config.toml
hidden_act = "swiglu"
norm = "rmsnorm"
norm_place = "pre"
qk_norm = false
bias = "none"
parallel_block = false
optimizer = "muon_variant"
learning_rate = 0.000678
lr_mult_down = 1.5
lr_head = 0.00402
decay_shape = "sqrt"
batch_tokens = [32768, 65536, 131072]
doc_mask = false
MLP neurons of a small language model. Each row is named by its layer, matrix (down: output weights) and neuron, and shows model dimensions 192-383. Each number is 128 + 32 x the weight over its row's rms, rounded and kept within 0 to 255. Numbers have three digits each. A neuron's up and down rows have the sign that makes its largest values positive.
A block is one neuron, or neurons of one layer that tend to fire together. After each block is what it responds to, as a language model described it from the Wikipedia text at the highest values.

L6.down521:121180164165156103118115128108131161119129148123154176116107121130107156144107120155152168168136094115111092109100155109114146114171114129124157125129167092087117151124075185092112119153045120106151129075118087143107123148125127124112174147161083119156090153175158089123095112075099098171173168141136118197128076145132121075072138170155141060095143162088078158145105135177133144141143118133148113127156127118169120161095149153137119110139125116136070141127105136162106147127136178128147081140125166080126132074085136129093138100142164068138152127128170050112140192142134142156
L6.down532:174158108078084101072153098102168144138168228153201131151168096151105129113110092097080179167106071113107135158143150073120169142105142153113159133147142118165121141071141169161107163189158100112145105104111063158118130068114109141104136146123142188108172163082102092169113158143121080108130107208089136112169160113110117175087170099132089141122144117131106164147195126094094128103164122154122173108114161111145132131192142123166118165140083079113105099120134163115144115133119149131151109117089103153131100117188118099142089081167186147076081116102114126121079177133093110140
L6.down754:141048093144118117146129148112131100081090120094195054183157158095099114183140080140141177151117163118132128132113117130127058152133137127119078145112092096093094079087147125110126111136128108091138121081091043154086129157130056090126135151133153154108135078152097117190125101099072143091091213183134105102141103193137127160114152126126142108113176094112145102104119149177120128083190125170121137103138166116108091132166132134103071169178190144200133187076099163109131111054112121186138178103146192158122140170156158070162091155140141131121108110086140190133106134108132102139
L6.down833:056119147124119101182101149124102102130124086129111186126120168098142130162128118078140146195119126154115188104183130093094176177071128130151121110095158079113108186135109134120138149156105143122113159153163093129143153122083150155137127114127172149065170145104180104126089067140123089102126190065133064161149104139090138115162138093131139126150150106160169152172089109166102086091120120132081156197137108101140173153147154106105121093096102101151097135139131095101131058119110157080126121155107099122119099103176118174125100093100092092153127119115135117141142204121076139101
L6.down1043:175116108111112128129052096138113145102129062225062151139129131136137153134120129098146113151122117116156116147102119122126192149124148029124112089145094114131127081106085182090127184156106161117185131118130152108135088137059097141159111157060103065170121138116149120127089090136160151187177084164116144120150131107137107146168172119073148081142080162202080146126211095085106135157101096127155126141119159096147087113159141147129187155173099106095124107131097168091148157144140133113127127180115160117140140083138103135088071193162111183118155119097093120071117116088115095091
L6.down1082:094133073147107137102121142139110135156103173091095110137065150119125104167172096155213128122103080129153118186092108099145103164096116118142093082116146103112122094072170124098099117124108098108137110142129154112130172167079148202110166133117161132144140080160132138133110189126139179174154079131123058137095177132115128164152179122082168139081135138091163184170117151145201135094148126201161178062142188116143157130149186096136176112131165094109085177042187102109196144083167103166126172078104166096180124101135122160148149085153097113129125210145143157191083148086101118156
L6.down1478:101090119147119176132100120135098135140137167130162121196134165099175160157129147154117085114156063092143125147126068100151209099173188139189115124110113113112171137136160110099092150109150057051131121107133117128149109155110193102057119109127167186176078120143108138087091135117119117114135095114049174106163152117135150122125130178068082121111129099128133148201126070158161165143153086125128158105093152100096106086127158152187106173190133054156113103147057123151116153130118130105130163118072067152094169083149104109114128123105097193099077119146105154105120157086124124140
L6.down1525:141166142176083138080122173116147128092164095114106094124104191121150106064164099112176147094137090144170080140113154124135102142077110153132097157182131143130155110096132138093084123121155092154096155082082151097183095152079150137118152155154121105076106148179131158141117083132109137116148159183085121142117192141100095108120188132140014166144108143156149159107109136184176109128120154193118119118114122152127118149126137122144164152074109073083094115139114204137130167113203170123112175076113130198076129154141143121137124097152170118122112063102131148069031153202177132121
Separator after a digit. Commas, pipes and points right after a digit inside numbers and stat tables, as in 4,925, a 4 | 3 table row, 6.5.

L4.down1429:142137137133133172085168142076151125131204174121151149136065114129138163114160128162081094152153139151127059148161105137103193106164136198148139170130142131182069112058085142105133159135132148159167120119133117151109111150043109150164152101084091160141115171103160086130094180190179155130183134118156155097147182153100057131133160156138211104129073167148158089102124187183112125080164101103163118145144135080130064061131158140171117150130124158112165107165177096114197192097084168149112118084122141097168106130125095109125120118100168122098142177126146130158177153103175063111
Foreign word-ending pieces. Final subword pieces that close multi-token foreign, Latin or Greek names and terms, e.g. Exod-us, Baro-que, Kountouriot-is, elatero-ides.

L10.down307:189151171162150138119107125109118095077134100160076144097096087132124120102190094132139105146143046140142169130154079134190173037129166130114162131181117101091142092099158149089182089141084134119100129126170136112122132238126190113102057104116133100116112107113094070082162108147150167083141128098149150150124137094098151127117151154123092133177121159118138119117158123148072088102121133120141089128180121133123129172099103180123120120102133170073119143141151147187159148107199128139098102159127189116112099164139152112129142171133112086117169088098088172105045109112124175144
L10.down433:167159178171094122126096139111048149154143116169114156086116145124123149119167136096127142140116179149109132100153155126156145146090169114142164108085124114128149115178067157050208142179122152119141133142139087178179086140175122095140164097164153064123128108152141121088067113180126161077161173164154125170143140107108063139184075108161141165126148141094170145133117156133119073182114034130134084083132114142148072134153102111160184137112142179063108076144127149113088183047116097179121105149094116150175135099116068163168156089149119143090084155133114151137168111128085149105
L10.down546:155111113137096108109138182179110135102126119181098112182131109144087131156145048109129121114122188070081149142150086174153097117154126143130093160111106077098194101126148119121184116042113111136149126115164169091148160155090103155179117096156141135142107168100070198123116139133142152130138135166105093132117151129131142079143082146143066127098110148140102136094088114136108098180171104134147154222128174120070085166092176137140106180123119134112113181144072132198152123129170128123167112158153201179121126154113110140131173087140087137155144135173072131183080114083079101163
L10.down905:123136137176052102131157085115120058114155146083173106083186149158136150094134174132101073116114071112140131183111168127127137132112152132111171126056119112147112127135129180123180073141110098097101096074102137176207124157085083166123088084103104135155121119107157080148150123137148159168152087132110129113121163154101112237098174082167123103086120118108127132133109135089156097156156142101131169139128121151206143057108144116080170129176066141123116144127116128119105122088136086092164103156132082120128151173147142133078113147103117101104143125122121098157109119140107084093
L10.down941:096148127099140155130156153134156098153135074171086114137114123171217136098180217126131112117126116092128077181037115133112179098165107202123066081067095088102130141100149079121082095134122112148103135155173070097104118115148142116129125138087097086125123091128117143138139119136199125078114179104128094164102122092189116084136148111113101072170064213112149156128139102110134067151124089167082145104136107101116116096122148084140147144114145195216162154162147129195149168096134201138152107150076134158184101111129116071178113149151149105139131134123149106140092121137116158148
L10.down1019:128157092073110203128141130145108149127138070075143144132134109146110085153110102098107153112120194129159135148102180122127164126161093106126123155208124136157095114123172141108122151107121152179122124158118134120164155085199190145125134122117154130105128121107130062105176109127143141168150130150126132123109122105119154042158110117154114114116111173109170132102128113141139144099147132127140089110143158152126194130184160122181125158134125141191135165144142094090134109123156129091091112131156140146122083116138136101112095131193179151200087108190115090141094135221090180109
L10.down1039:135166143155168189154132083150140177103140075155143097147161213131102128086155133127083087122170116139138113132131096160122140087076136143136100107170033216166134136134123166103162160180084167138160112041120096086178129137101150164144113160114200130189112112148147169096119138100104111097120084198151145194167219140128110076141120114111133110158130139166143130131113132138088129156118093108131080126146140103145162149132146124100141164153117137127127073110173126170161053078192104100134149164159123119123157137114131178138080137149090110158137167146129117148059136095107138073
L10.down1443:110140239176158105102143124108125082093139103124136068149143038107124136049170140130145112134166087080120162140147130205126124119111099110101124143131121134165138132135115120128093128143138147069105100165105081159097101149147116143138094100182189145109076106149118135142077154129149107159157124085130141102170173147067112098158125125170097055080169137153161148073154125112101119133161146183194150105104167097133183146050150154110137140139114123020134106114114131124137151088124117127120090108106203116117059175106101164125092143193100143157072180176114096119139116075146140092
Sports team names. Word pieces inside or completing the names of sports clubs, college teams and national sides in sports articles and tables, e.g. Coler-aine, West Ham, Mave-ricks.

L10.down358:127098086122137063104157128149090119086138122148156090068093125165133099077170156121139129115172111119036089085134144070094133153074098120171161149038139133030143096108104120163098167107127078161100181130128157076036142131144076088077202102107133121130129118101109125157207133138128100084134212099098110079151110129125119110142161139118165105184101097156121108120174143145133135098136132118135128053153112133077135085114122095140136101102073146114167104131145092117098164077132153154119131091162118109077092152142123163113100121145110080148098102182165129108176171160102176102
L10.down450:164118092139114076189174145182115142139093144171153074075102110115163162130160122131174120129108144126098095086123116155097153139091101158162121115146164073185047132125162126154099115148134184122142140129172138115111219111177148126136063087127169192132180121130144142144058148098128121128166124153134096114102092175136109039140074107126155110143119152166144165107165052130128057144220131142127122125109088088130130098181135135135121112166086091148067111094124093089100095126187091111117107187142035152168141149168107135174074152122183116178110133130170089117176138137136107147
L10.down624:157152126128120091129093136112132193148094096127150117110174127137086155081102151122107179141124162079135167076124094089062149118168047122136069150172136151090077149137190146160090178105114145098157102118110171179114109144176131162133061105181170090175103130183154114098137115134135129100135087170112146136193115159132049201160156121180113141133163155161098185147045111072169159099180093106156111107162080130078116124113098095128121160158138129112122204128030165080092118067110148102086106174163108125091142148101104102125070175172181063132112160175127080111090163114139095130
L10.down709:125174097128130144015122149164152108130149119146049186099098094151122138135135162094107149212113101109127134091092103174100140113150142130110145107194120091118135103162113097107158125101156160178180182146099116130063104145114149122185115095141119151135121149154116099145133223155120148107136174182159251169079138089165088161126126151077117090169144089136094131180169093126141126115155204072108126063175163151090088105080098198094134137167151156091121131142138115166141133168095184166154127185152139081124055098133153100176135145109140165073111136129138119128110115103150114155
L10.down1133:207086131116089133078112142122153059093133150169105098134144144124117165112103117129125194121135131148074129103139074088099084140127116132112088086106110186089173146145135144152121142140126144123151134044096049123158162132148147118092115110123144165097120094109180164152098130156166098105148138101114151116097128125136091153158181165131147111072105132142210092114081148146124156112092148083145158100118112137057079106157176148104107119131168123128125102152131045086131151156094163118088135098137083124096179160166106129103116137138140117119143191102153116099128159197059166166
L10.down1464:084087151076096146120122117153122164100098127179178153175076146179087225123185131178130117205112080147144148145146195093121119060157125131127119138116170128178152114154139162088086132057159126109164108175137145136168122142123103118126076099083165126136147142146132193142121129083083137079121140125142157149108066110207152000061147152147159129122101123070167141091101147125116165115152137159083161148078176113138124169169115089069129106087084097125153108087085129101116136116087073138129145194090121142177192118172107135167070160110074115097101135199119073137112112122097101146
L10.down1494:054164120179158093089137123147156118127175129159174159153094152085170096132171152133130138107149178132178128151150112125127110159126112108101114163048097060132119077087131099143155089147103145142117163115151161132133143110113138128099157099129099077091211159092160199134073154182178099159148100163076143124082159160122098157203143127110144185116167124066113153089140084136133108089107127087178115175158105208158127145167122136087132179151133114211117159149121106177164104093138122083131141046149080146136148113154125099116075145128179071141162090133072133102151116132179102137
L10.down1535:155107137086093133133101091137113124092075121139141145159116071152175105111099084179135097147157126138082118114139155145143186128072112110087213146091146055104083126128103140141091113132119186102148109201204092142161106135153143092096095109178089080149132169119027108168099154110132151093127155138142112141136185097149099131154107120114111108151139144107155117143092099098141123056191100109156090137177185099112099084056101151147127122092163114086137130098140136153128124102146095146088139085150154184087193191103141100111145150090123171127124132157142086188120134164133150085
Split-off initial "s". Single-letter word-start pieces, mostly s/S as in s|iblings, S|omewhere, s|uspense, plus "known"/"later" before "as" or renamed.

L4.down297:143129092108117073136153160166134056138147131094116107110055110103112130116118083172132132121101073095189113123120116102120180099174105142116117081138195136118091132118156147135116129183129145124092102102173113121054167094192125167108125119180169146152122134069142154125082146136145141130114206180102100129105134179083118115193092137149130141092098149129137058139183103111136102099136122122124106174087149117120121238134128168041127119131134143115069109104172163119143094143109178107108133142166113079145177114113070127109057063074112150132151158174083108118123125127101137127
Final piece of proper names. Closing subword piece that completes a multi-token proper name, often a team, place or person in lists and tables, such as Ast-ros, Emir-ates, Bas-el.

L6.down264:130148097086050163099181104094177100131153102160105084164183110206126125159104155105113144165123153143062071126135112129083136151117143170122134121080152092155154147117146192088103177112154124141139101144091102154170100091178183130124144122141123135158123145123137130136150117130153086142193159130168139108100102150108113062083106143124083138097152117166158133113198129098096127089125150169141142160130184151050136147109111114176140116130132125137110081170202146172098093085171162098154105140105136111162158104126104116096145146132097143179156102161156246131091153116174093099
L6.down408:155146125083135128092109135059168114190135188150093094211121090139135127152060138109091123097160092143175106141160096169148150125124125126143131119121093132131134137117143129178124061106152125149118137060145119148118125131115098074103165089166144135161104119133157049168128109145156135016118086166175107157132148149161084080133096134121093141136052172152183092165120151097146083148150098073140144155089164111172114114080131090084140123154170118139144156154101121166172128150108106136137163158132152112134126134176156135159159131137065050130184144142166121160136108154151193113
L6.down445:141190096106141125154206195183159096121125174079133158117110149123105155058110107174135142146098107157146087122117121106119098139076121152164146121142177072107106106169154122155140147140113108122145116101136139100111149090125099178157148121129099096098109127132111102125137122161094177078138127125144090130151188120157126071152068155171131182136082169062126170138114091056155140121118144114136094063123135135112151067151164110107137181144013134098115160151100108132148159111112191113116131181171114093080121142181114160119120111113143113093114147168120147130090123144133159147
L6.down656:105165129140190142181154091131125184086134150235112111125134139094128152110135099080158095180185078088123108187123128126170139128138161129150120150140160104164149013166063125163150112076140148180147148130144138158139128136145080122118171113102087124129147063064073170123139126121139158151137154100073109167152174068126132044126109098081116088134095132106141105103102072147142186127108152136134146128199134125077163048119150082144180139089153108156105170115145128142102162160119129132071078146081101136159198160090166092092142084100124148132133117107100154122140116091113130137
L6.down821:150126106112093095196154139088147198160109105168139156095167086147157159153164161105126079148094111111128055100162125102163063163139108097177080134134166079122146071142181097173064124138144090134115192114069072166116147093156133148097067096137104089172153190114122112125146150119105106095125123092099087163106136149132101161148191078099133101138131086137128164093136127151149144048145085090156132091129158118092136129097053146122107153184139118110136089095157177199169078118176138080122122090142132140109081105147204091086135111105104158100174146131100145103107116124106175143
L6.down1160:124092114126159198089162104166069142113112210086160111097131083132172072047164078117108142128129098124153066110071087162152100116140130116069104172145138097094118127193143105127132171096095161161143119082120103131140144123170127128074205159126083152138101139109125126097084086117162190110176099149182142131130126132076041148134108154093060129190130044160139116166175120088076128122106127074150133095136107144191117155121190178120107119147204107100096126177107083126140110101174076144137150117142151202176104012172097151106112127088088145157110143056141103143094162094134089169
L6.down1402:161097126095141118095140191128102062173112154171159148134185147127106083133138162149178130158171115095159158151078127128169190134137128162101118164106182149182164169128109118066105174071162157155113116098135104115111159140120140072179139097104086063119134198127175083136131132108086084078103118074108089128130154194141157141127122143155135147068146070145177143080090090094108119084185097124072164128089110122136164172103184194222092129125141118117087104100107118081089105102158096167095141106106131175124133117065132107163123133131185146141139129158161123108123122176173173119
L6.down1521:133134131106156126151144156146148132132189138148119108147053146153142172118127107153146165095165156124205080067046139129113137188103074149107142112166119133121102121151087112129147141138138134144082099111133070116202126095108111115100166137155131167159135175158114089160082108128119159072188111096140131169150097172164122050086069201151114099116111155115120106124131173125119169092120127131123122141076117106141109157096153106142149129103112142121122139121149147157130084112120112097168145150177139146145077160170160177122177113145147104164151107202141041124092112110118138148
Name continuation after place. The first token of the word after a city or proper noun inside a multiword name, mostly sports teams and museums: Calgary St(ampeders), Detroit Red, Brooklyn Museum.

L4.down131:111092087179105164165076132093077154139104139171113175156151073147134144135169149154137146082071144139197147124148171132139137148097123130163182141082099115127109173125134110163075185139115086065163135113090184118112181124110055102119125142067190132146122147095139125168153116073112164119129104142166127141147109139026153142211146132138157146119126113106071125153124075109217126201145054165176158150153119110122040061121133136141110072101172151161104088141074194107139121117080166063119172127176147165110184158110132148138070095134128122126167158130122100216152108123133155050
Sports score separators. Dashes and digits inside match scores and numeric ranges, mostly football reports and stat tables, e.g. 1-0, 2–2 draw, 2020–21; also goals, penalty, debut.

L10.down90:145131147074072168135112079131168139140147083148046131150118093109118164168153158176173150184138143129145175092145160117100089111132172123092215125089085173127115104172092087092129120134099154081145126125159163089125143141122066156114137119134150081118113125156060084149152090116155174116106114113144091097155169149098090095152118082155173123156097133106137088096125143105148103157085142107068144130171146150184141159189120128075131146109132123186117052146172078128137137068117102102143087206123061158123163140169112122097121136188131108164174065123106145073126115150143098134
L10.down115:167104160124182121151150127150135193128181117154086088183137164145115094121159116160172143087088196101069131131137106129181115132116155121176162093095200160131114082088116111142154127154174132095167138093137126110130107115186108146155113128094134082148189144098135110151122118177095109136116092169086080089191118179127167255156101141143154089101136170070060109128130137138169133141093100121127074104059085156152141126122107194123085177133093115097143169169100150115127126153140087159204087173104097097123140142083132163097121130200053074159121161136163114146104128129167152116
L10.down329:124122146146075091135126141088124204132100155136161126116230069107137147103121075168166138192115134087120124080114144106188115071163106108126117152091114101114127103166087140137170112100085142147154126143108205168054155115153120106116092149168148098145070120198116093152137092149141077144111099175102157140104158139146144151122105065154123102094144126144126148132199127076091137075119175105132108125159127098157126092171076150120114187140151148148141155125157127152152088103086085134121132151140148121164134103151143129114186159109113152151126142170061171169126128095119071139
L10.down878:170094173145067205149103122198185144161137139095146149149108173120175106157118156139132138168154113114100151157213190095161083117134098113153160051136142160060109158118094096139165122156155130170108171126076097087182115082102144144203162140078100109093140093082151075085148165129117091078092068183107130070142191118118132197126100099192135148115146134090114118111135174149140164140142119088113169103133139152128133106122078119159168141110151156068107154113086085070168115150118118115117143166118106133139197185136120132191114130126154104172108089119157091172114147132181100111
L10.down937:118163118107060105157143157145170163122138104085093104090131128127137097151161200160146185102117075092128125130126153139132172138122114124131166118089080112162143108110133074172185122150156136139177141123117114120083124114116122177124141147105172071132083143150125138090133120101072096103052138152097119129112177127161120211142127112143132167162177094105099115136088145112177122131153143178123147111096180149113129097136132072147120144104151109139075122108116121081107112144040077123172155068123069119122111165081169059119165158091144088168135143119166127157111095149205118123
L10.down1033:137167089081182105086154105181123165116124193113104170076177084133123062137106104097127124150153161087128119120156120138104180109173141147157180119117093136133156087079121141080106215171116135143135105119105129201114101110142038180100107109140108104145076125149070146142112140068126102094115121157137178094205139103152101100137096146152159120142068136118096155121130121106152124116113183165136095127082094136116100101129136165138147096113108135120096030157125102100150172114136095123113168145123119182134097093104144150159106216136158068155171175147147136177116141105176139128
L10.down1172:173085131103172136095105104146132180107143128151110135131147136114121111144121115073167132151112128174114110078061123139123064150106088114129167149166129129109086100136108116113123197166097091147119136084102121194074127155111174141168104136145110098093121162113115116138107139136163150112083096098156095086175116130094159138117118150087120182085092115081079096091109161191036085123152175118115086174124128082103127125114190113144132137081143194118082089168155185104124170118102116094182101107109045163114180112150100193138131157127083133184065157105121082149161066121188142133
L10.down1179:139136179099087147200154125126162151160128126113123153144123171114061109185206142125126137124109078110151125109084091129131065109074172156192092147123057095146174128113091122152150073138135185076171161070060099135164090154129130160098117148167088131183131161177133107115112106143148116149086129149146089092143147152107097224137085175140109118099147145122112114125176091131132094099162143189081112177136114161156166108162095138118047138033143088117117094081172133146142169154184177079109119141092162064116179167112106150116140108125108130118171073147137142091172147134136145127
List-entry boundary tokens. Tokens ending a repeated prefix or separating entries in lists and tables, e.g. Plesi-ops after a Plesiops entry, C. lutescens, row-start pipes, and commas, semicolons or colons before the next item.

L10.down46:135056117160167135111080098075129127105105155157131186156164123157077133143098165101153150174099074146099088166100144085067123131178055184044103077157098066131108105128113132125172087160134120133120148138168072099140117178158107074139108180121104116150087162145157106085144150082085099100097104132110136126110100091076096063112082169088130140200122153149135168164158121125101077134151198120134119107166137151119118127157067094145151145175121118107107126155149116084000069162075168150130120124053158125114100130142122138097127089109061150130170134196102065085142118183135102094
L10.down86:132103155134126138173128099174128160101110165127126179177124103150174113140135184150102143146199117130113117120122070094118127113123050178134126124144166128204096175179174144089091152160136162187061119167115041099082121161097157118200116080137134177161119090109131130149084132146084157112189130140170157152084124115182095164125084125174113123144100153157143139087140158157127144035153138177149119147149159131119124104073107096141131147073151084163145162079160125136116167151113108130157130144107194110104190173137093170114155127122135103181064129173118123117080133065187150130
L10.down285:147112160120106122149161115163153061132106118092118176109110111126131114112164112157113114202151096087105124167156145109114102131148084113158167143076122150099144129098079081165152146149139127149135122147104123149128179053097130168108123140071119062168116204159107125144175105127153160095119100121129058136107142135108189000139162146120059119096165162123145118119145112126132120145163131113133125132170146093070133109151101073133123161135178192126146172136122176173117105107125103115158071102098148119151108131081132101137165145126064181147159141072156093146179076073095192133
L10.down516:114057149123104118173123148119122132115147136116145106157126167116094179101122105150132138148124081123161086119146172117115096080116086046117131132131067154116132129130172105175138139097164166170112151167117141141143149116139006127102118121076106082118122090073156137080134166158177087125167115146075078189109170121108090057107148133160137129160140183113148113164127177145117136097161123121127140123154097145168147109129122158174114147182142118115100099153106133106061155145095168125106148138079131102162112143102112082144137139183105137108099164133124172112107169161135118162
L10.down749:143155162122143140154130090168131142085108129117081159142136074174152159145127161164151173099154105142112168154157179109118088161192075138132071091099157094183185117107058173113161100072099100115133112107125119174180135160145130071099101096197068093153163136142102075137114159196158121149102077151117093088180104042158144104107129125154197178108136108144148115096092135146168127044172142141098144112101171138111143101131113132161129137082085137102128121146113168144151114104102149115077087134073166127088153101104137148076195163154151162110138112149163120119083119159173097126
L10.down985:106094170134171133152134121158122105061137125184149168137209127125102164070136179190142136117141112074120162132147091118101084187114113162113154107115103077149111166127117092077107120152167116110091134141065091120154161110154107112089080066094109169090124154081094156072129150174085194130137170108135145126129081114142086223169137155113130155136127164196128158128146119145171096138159095159131117119127111161120098049149143131118116152127090109087146159152119127071138176175091142098112115164071178068074121145114072186163156119129177145198109160109131138113114122211155168135
L10.down1042:120126149101095125068131112106142108103128148107086094142105161135126105123116095114093163148134084165167124150089108147105127141111157063120127131164147118116158136222103079092155126154159093147084112079102082149100081112124163160170192133148144114087126093134140099118144122121106155176080199114159083118108148091158128087079079186123124134140109113113110128153134177079157199033171143104133127195104107116134125141153131064128180186107145139127124117143137108133125145179134138186129141130103107160089165084149136108152127118139192051109102078083117152178158101130073124194
L10.down1419:150106193086134193148136124129089151153133170134138097120108128116106078140198123094144072131152131138113143191152102065129111162107109175073155165093117107096159079143119142091148203164132070127100163122075060105148171114146108138153079141114124127125115103133136180134158119143118104189102113098082119126145159088135101200134126184136142124125132139129116152102230146128091095086130146113145137124124185124168086155165150129088137100166103133148142153157119175087110137175176137135154151125127112169131111148108134145140112112129104157127115075099126108085155175087101136151
Inside-number separators. Decimal points, dashes, commas and table pipes inside or between digits, such as 24.0%, 18.2937 km2 and 1254053-43-4, mostly in statistics and tables.